Weights of a small GPT-style language model, trained from scratch on English Wikipedia.
Architecture: learned and rotary positions, tied embeddings.
MLP neurons of a small language model. Each row is named by its layer, matrix (up: input weights) and neuron, and shows model dimensions 32-159. Each number is 50 + 10 x the weight over its row's rms, rounded and kept within 0 to 99.
After each neuron's rows, "fires on" lists the tokens most often at its 100 highest values on Wikipedia text that the model never trained on. A number after a token or word is its count.

L4.up180:52 29 50 44 44 44 43 61 41 58 21 47 40 56 51 57 47 50 64 51 54 41 65 44 53 53 53 64 53 60 44 51 70 38 62 42 44 52 51 55 65 54 57 44 26 43 53 22 58 43 45 38 61 38 44 60 55 59 53 53 41 48 56 55 50 37 47 56 29 29 31 49 52 45 46 62 52 30 51 39 57 51 46 52 49 35 45 37 50 47 63 46 76 52 61 58 69 50 58 48 51 27 52 55 53 38 52 58 56 57 62 66 61 46 43 39 65 43 52 41 52 55 59 66 40 70 61 51
fires on: " her" 18, " res" 15, " Comm" 12, " cons" 9, "ous" 8, " Res" 7

L4.up216:42 48 49 50 50 63 51 41 38 50 57 44 52 58 49 43 51 66 61 42 49 54 37 36 44 60 63 39 56 72 48 60 43 44 42 76 50 40 47 46 70 64 42 40 51 76 52 58 55 60 33 53 70 55 53 38 57 74 46 61 50 35 55 58 41 46 52 52 50 48 47 35 44 50 40 42 70 50 37 56 49 68 48 44 52 54 50 61 54 61 52 48 58 36 64 64 39 24 55 43 59 66 38 51 45 43 44 35 50 50 69 60 47 46 69 57 54 56 52 53 57 43 48 50 61 59 46 54
fires on: "0" 31, " l" 12, " App" 11, " |" 8, "ol" 7

L4.up555:41 46 52 56 50 49 46 46 66 63 51 66 72 47 58 38 49 32 43 65 49 34 39 66 51 32 47 60 59 46 53 46 49 43 63 27 50 36 58 49 46 52 47 52 58 42 63 40 47 62 40 62 53 53 42 47 55 66 38 50 41 62 52 59 40 24 73 47 59 66 41 35 51 39 43 54 54 48 47 50 72 38 40 51 50 53 42 47 55 53 62 37 45 64 63 57 58 50 51 37 50 63 44 49 57 41 61 40 43 40 43 38 49 51 56 84 49 44 61 38 48 49 39 64 51 46 49 37
fires on: "u" 45, "iv" 8, "l" 8, "n" 6, "d" 5, "are" 4

L4.up9:49 55 47 65 45 36 53 48 20 45 42 33 61 41 41 57 53 32 43 59 36 35 51 55 47 38 43 47 54 51 43 29 68 48 55 60 37 52 32 50 58 58 47 35 50 41 68 44 59 67 56 46 65 50 67 45 36 46 37 55 52 48 65 57 46 50 42 40 32 53 51 62 51 63 56 57 58 45 56 62 58 36 58 29 53 46 45 54 37 62 54 65 49 62 62 63 41 54 52 37 52 54 45 74 60 56 59 45 38 48 45 51 57 52 47 47 64 55 64 55 42 49 57 50 47 51 41 46
fires on: "t" 19, "uring" 10, " made" 10, "ave" 8, "e" 7, " make" 5

L4.up299:57 37 37 68 69 58 60 60 56 49 48 61 34 57 49 47 58 48 51 55 35 43 56 64 44 58 52 57 49 52 53 59 66 41 43 51 42 29 34 47 37 48 60 49 42 61 55 45 65 40 45 53 52 62 42 22 49 46 50 56 39 41 45 51 57 46 60 59 38 56 50 52 59 25 45 63 47 48 52 42 37 51 54 40 50 59 47 59 56 58 34 85 63 45 41 51 40 51 47 49 58 54 39 30 65 37 47 75 54 44 65 48 49 56 45 64 62 51 46 54 54 46 63 64 42 54 37 41
fires on: " qu" 25, "em" 13, " be" 11, "'" 8, "’" 8, "ap" 7

L4.up636:55 52 40 61 38 37 52 56 40 37 40 54 51 54 55 51 62 61 39 43 51 56 44 53 28 39 34 44 53 39 58 57 67 38 44 42 47 37 53 37 49 39 55 33 58 43 69 33 38 51 40 32 53 64 72 47 63 64 41 56 62 45 42 34 59 32 38 64 45 53 42 53 48 64 44 58 48 45 64 51 46 58 37 62 50 45 47 49 62 47 57 57 46 67 46 52 50 47 53 46 50 62 54 37 45 63 44 27 56 52 45 55 43 65 42 67 58 68 47 66 40 68 33 58 52 49 58 32
fires on: "==" 39, " w" 27, "===" 11, "-" 8, "F" 6

L4.up322:32 56 45 55 39 28 76 56 54 44 38 57 46 52 66 45 48 58 55 49 44 54 46 36 58 68 58 51 41 31 38 37 44 37 52 61 63 48 40 55 66 35 53 47 55 57 38 49 49 43 56 41 63 68 58 54 60 47 73 55 53 43 33 50 44 61 36 51 55 49 61 55 47 41 50 57 71 55 70 58 43 49 51 48 52 42 54 38 49 67 46 76 54 51 51 42 35 38 36 38 49 40 57 53 49 43 51 46 42 31 51 56 51 52 55 54 51 49 66 62 41 44 59 53 49 62 47 49
fires on: "A" 37, "1" 19, " ar" 13, " States" 9, "5" 7, " h" 5

L4.up346:70 51 49 52 52 54 56 54 42 53 42 46 49 54 54 43 51 41 55 60 61 55 38 38 44 38 57 57 34 63 51 50 48 50 50 50 50 44 47 38 66 46 33 57 34 57 64 50 60 65 36 40 54 31 55 32 51 63 50 39 46 50 40 63 47 42 60 50 50 53 44 37 47 21 52 62 55 62 44 53 24 43 47 43 47 50 40 35 50 57 61 67 47 56 34 52 53 37 50 62 62 66 40 32 59 56 49 55 37 32 36 46 64 59 55 58 59 47 51 50 45 35 28 58 59 63 59 75
fires on: " cre" 25, "or" 11, "y" 9, " estab" 8, " ear" 8, "ri" 8

L4.up454:62 50 46 47 41 39 42 43 36 79 51 39 72 58 46 50 58 49 59 54 50 56 53 37 21 23 49 57 58 41 59 48 54 62 53 39 51 58 59 42 55 56 45 43 56 73 53 48 47 37 51 59 62 53 59 55 54 60 31 52 66 31 52 52 64 51 46 46 48 48 54 45 40 41 53 57 52 24 47 25 55 50 34 55 56 48 37 69 52 48 59 52 50 43 38 56 48 53 49 23 63 55 49 45 64 36 55 52 52 51 39 48 62 55 50 56 47 49 58 46 59 63 49 56 39 47 50 39
fires on: "v" 15, "iv" 10, " p" 9, " P" 7, " adv" 5, "av" 5

L4.up175:48 52 39 50 40 47 45 32 60 54 39 52 49 51 62 35 42 51 60 53 55 37 44 62 48 49 50 48 38 37 45 50 67 48 55 51 50 51 56 40 60 49 53 68 32 53 52 51 62 54 58 63 36 79 50 57 36 56 63 64 56 48 34 43 66 44 50 57 43 46 75 59 67 40 30 51 46 30 71 48 41 62 58 54 42 57 32 39 47 58 64 58 57 39 68 50 48 61 41 48 51 50 49 57 54 47 53 43 60 43 78 56 43 42 41 46 53 58 46 66 52 50 53 38 43 45 44 59
fires on: "ur" 15, "ash" 11, "am" 8, "ax" 8, "h" 7, "s" 7

L4.up494:51 38 44 56 49 34 38 49 51 44 47 19 63 46 63 37 59 58 85 69 43 56 55 42 64 58 54 40 43 54 63 60 57 36 47 54 30 35 51 43 57 67 54 35 37 55 53 45 69 44 62 35 51 61 40 48 36 51 47 49 59 50 50 49 45 50 41 61 50 58 54 50 52 45 55 56 48 40 54 60 39 63 64 48 07 53 54 59 58 72 41 51 47 37 60 46 48 61 52 43 56 61 31 57 37 59 52 49 52 39 52 47 55 55 54 60 52 56 53 57 53 30 32 49 59 55 40 38
fires on: "." 72, "0" 10, " |" 4, "1" 4

L4.up439:65 42 26 57 35 72 70 44 33 43 41 44 51 58 37 45 44 51 59 43 48 43 46 42 47 62 45 37 32 52 44 63 47 40 37 52 48 43 43 53 58 44 50 56 42 56 48 66 41 52 46 45 54 50 48 37 60 59 75 48 44 58 55 58 63 61 56 70 50 44 67 55 46 41 49 50 53 31 50 41 37 60 65 55 49 43 47 51 52 39 45 55 49 67 53 51 51 34 53 55 40 49 28 49 60 58 47 42 54 54 41 63 44 66 53 53 53 57 69 56 41 36 42 40 59 68 71 48
fires on: " al" 26, "ir" 11, "ri" 10, "it" 9, "re" 7, "ol" 6

L4.up205:67 58 51 55 47 37 46 40 38 44 49 47 36 64 41 37 77 51 55 45 57 73 59 56 49 37 48 45 55 50 47 53 57 41 45 59 30 51 51 48 40 52 25 49 58 52 46 44 44 50 24 44 57 46 64 54 60 40 52 59 50 43 42 60 68 50 45 57 52 50 54 43 75 63 54 64 66 56 55 41 45 47 50 39 48 36 40 62 51 42 58 49 60 26 44 61 48 37 45 37 48 57 61 47 56 37 45 39 43 49 71 43 45 60 42 41 50 42 63 55 49 53 41 59 43 51 58 57
fires on: " st" 35, "it" 14, "oc" 14, "ict" 7, "ig" 6, " St" 5

L4.up320:63 59 47 61 40 42 53 72 64 53 44 35 60 41 47 48 54 37 61 54 46 32 64 60 40 52 44 52 36 61 53 52 42 54 54 45 48 42 46 46 44 47 56 59 41 58 53 28 55 38 63 50 48 69 53 50 46 53 52 44 50 49 44 70 65 55 37 63 63 41 49 63 63 41 67 53 38 54 46 46 44 25 61 52 43 43 39 45 58 61 36 69 32 57 37 77 58 55 38 50 57 51 42 38 45 54 57 65 46 54 78 58 62 41 54 49 51 55 48 65 58 66 45 43 49 52 38 61
fires on: "p" 14, "up" 10, "ough" 10, " up" 10, "at" 7, "f" 7

L4.up491:49 65 52 42 40 54 56 43 49 34 58 58 59 37 61 36 67 41 48 55 43 37 31 45 51 47 36 58 64 46 44 51 55 42 41 51 66 48 34 35 52 52 46 57 55 44 64 44 54 51 53 63 51 49 49 45 43 44 68 30 58 55 40 63 55 54 47 62 57 42 64 42 66 38 46 48 50 48 82 42 33 62 60 51 40 37 50 63 32 60 42 64 30 61 49 38 47 36 57 68 68 50 48 54 63 50 42 53 55 46 41 39 47 55 61 58 61 55 53 67 60 45 38 52 54 64 48 39
fires on: "e" 20, "ri" 12, "ur" 9, "p" 6, "ir" 5, "ide" 5

L4.up16:63 38 68 61 48 38 55 47 40 47 45 64 61 54 58 53 46 23 60 43 60 56 71 63 58 43 58 61 42 43 46 43 49 36 64 64 45 26 57 46 64 63 47 32 46 54 69 59 66 28 37 41 62 42 48 63 49 51 47 57 49 49 38 64 50 35 53 50 46 35 33 52 53 44 51 66 46 39 45 54 38 47 52 50 50 38 45 44 64 67 48 47 52 58 35 43 44 46 40 49 62 55 67 41 49 34 51 53 43 39 50 47 54 54 48 36 69 72 48 65 46 44 54 50 51 54 57 52
fires on: "s" 16, " res" 15, " A" 10, " cons" 9, "res" 8, "er" 7

L4.up505:58 47 42 67 57 41 50 53 52 28 43 62 42 53 28 47 53 50 52 81 46 43 43 45 62 51 44 33 53 60 62 54 53 33 50 49 36 55 48 55 48 50 47 39 51 59 50 50 62 49 44 44 55 46 58 66 37 58 39 45 59 45 58 70 66 52 58 85 61 57 60 59 49 62 54 45 56 27 54 44 31 45 45 47 48 39 51 59 51 43 46 56 52 39 46 60 66 67 46 30 49 54 30 62 60 55 60 46 49 41 49 54 53 54 58 36 68 53 56 52 52 44 36 34 46 38 52 57
fires on: "st" 17, " st" 17, " St" 11, "ir" 7, "h" 6

L4.up49:52 50 52 70 66 42 44 34 41 50 50 31 54 43 66 35 48 44 48 42 36 42 40 57 55 61 49 38 54 45 35 41 55 62 44 44 36 59 48 41 62 55 52 40 43 57 54 45 47 52 36 48 73 39 55 42 57 59 41 54 51 44 53 53 42 40 43 52 52 52 57 29 53 46 42 36 61 52 36 47 57 49 57 51 43 41 33 56 72 56 60 45 61 52 44 76 45 77 42 32 51 70 45 53 60 47 47 43 47 28 60 52 52 52 55 64 57 54 64 41 51 36 50 54 63 50 42 59
fires on: "ro" 16, "ul" 13, "r" 9, "l" 8, "iv" 8, "m" 8

L4.up368:65 59 57 48 36 29 37 41 59 43 56 51 56 41 58 54 47 62 53 67 31 57 49 49 44 56 60 44 48 48 54 48 56 61 54 46 40 25 31 50 55 42 58 69 57 57 48 53 53 52 55 55 53 41 41 36 48 47 52 47 55 56 30 34 72 48 33 41 55 53 51 68 66 42 42 58 54 54 38 53 67 43 49 45 46 50 43 45 43 54 65 64 53 60 44 43 56 55 40 45 59 65 44 53 77 40 61 50 44 22 59 62 48 62 54 53 47 45 55 47 45 46 41 57 44 73 52 50
fires on: "m" 20, "4" 13, "1" 12, "at" 7, "in" 5, "5" 5

L4.up89:59 22 53 56 40 46 30 66 43 69 34 40 43 36 62 62 36 63 43 46 51 44 32 39 50 39 56 66 35 49 42 56 59 44 50 60 47 52 44 56 38 43 47 49 42 45 52 56 49 49 33 46 53 43 60 55 41 56 36 61 58 61 49 51 53 49 56 63 52 54 65 55 48 54 43 49 39 58 41 60 26 56 44 32 28 45 48 48 44 69 61 65 45 49 37 62 45 45 41 54 69 62 63 58 48 38 66 47 47 44 59 60 37 61 63 49 55 52 63 58 56 55 33 65 48 53 43 36
fires on: "als" 17, "bum" 13, "ours" 11, "otes" 11, "|---|---|---|---" 9, "les" 6

L4.up117:46 42 44 61 51 48 52 56 52 61 56 36 50 49 48 50 49 54 50 52 68 67 53 48 15 40 52 42 66 38 71 52 43 55 42 38 42 46 41 51 54 40 39 46 45 52 63 46 58 43 47 50 42 66 50 61 40 61 65 63 46 65 48 59 58 62 48 57 57 42 52 37 54 36 46 56 39 30 53 46 39 39 19 55 55 68 48 42 55 66 56 71 42 60 52 53 49 65 38 43 50 47 56 33 70 31 62 48 48 47 60 51 39 48 47 50 53 51 43 63 61 58 43 49 46 42 50 33
fires on: "s" 17, "j" 13, "um" 9, "d" 6, "ig" 5, "am" 5

L4.up395:47 35 60 38 54 38 54 47 42 44 33 29 53 47 55 44 74 53 69 47 42 14 44 57 58 42 57 64 39 52 31 45 52 34 71 48 58 49 40 49 53 59 37 41 55 45 42 54 63 44 54 41 48 62 49 62 66 60 56 42 74 35 59 64 66 49 48 46 48 40 61 44 48 43 48 28 37 47 42 38 47 56 55 52 54 51 52 39 53 54 58 45 57 66 53 63 63 55 52 46 43 68 44 51 43 53 48 53 46 39 40 44 53 46 45 68 51 52 48 51 50 39 46 75 65 40 57 37
fires on: "," 39, " pl" 24, "\n" 6, " top" 5, " all" 5, "f" 4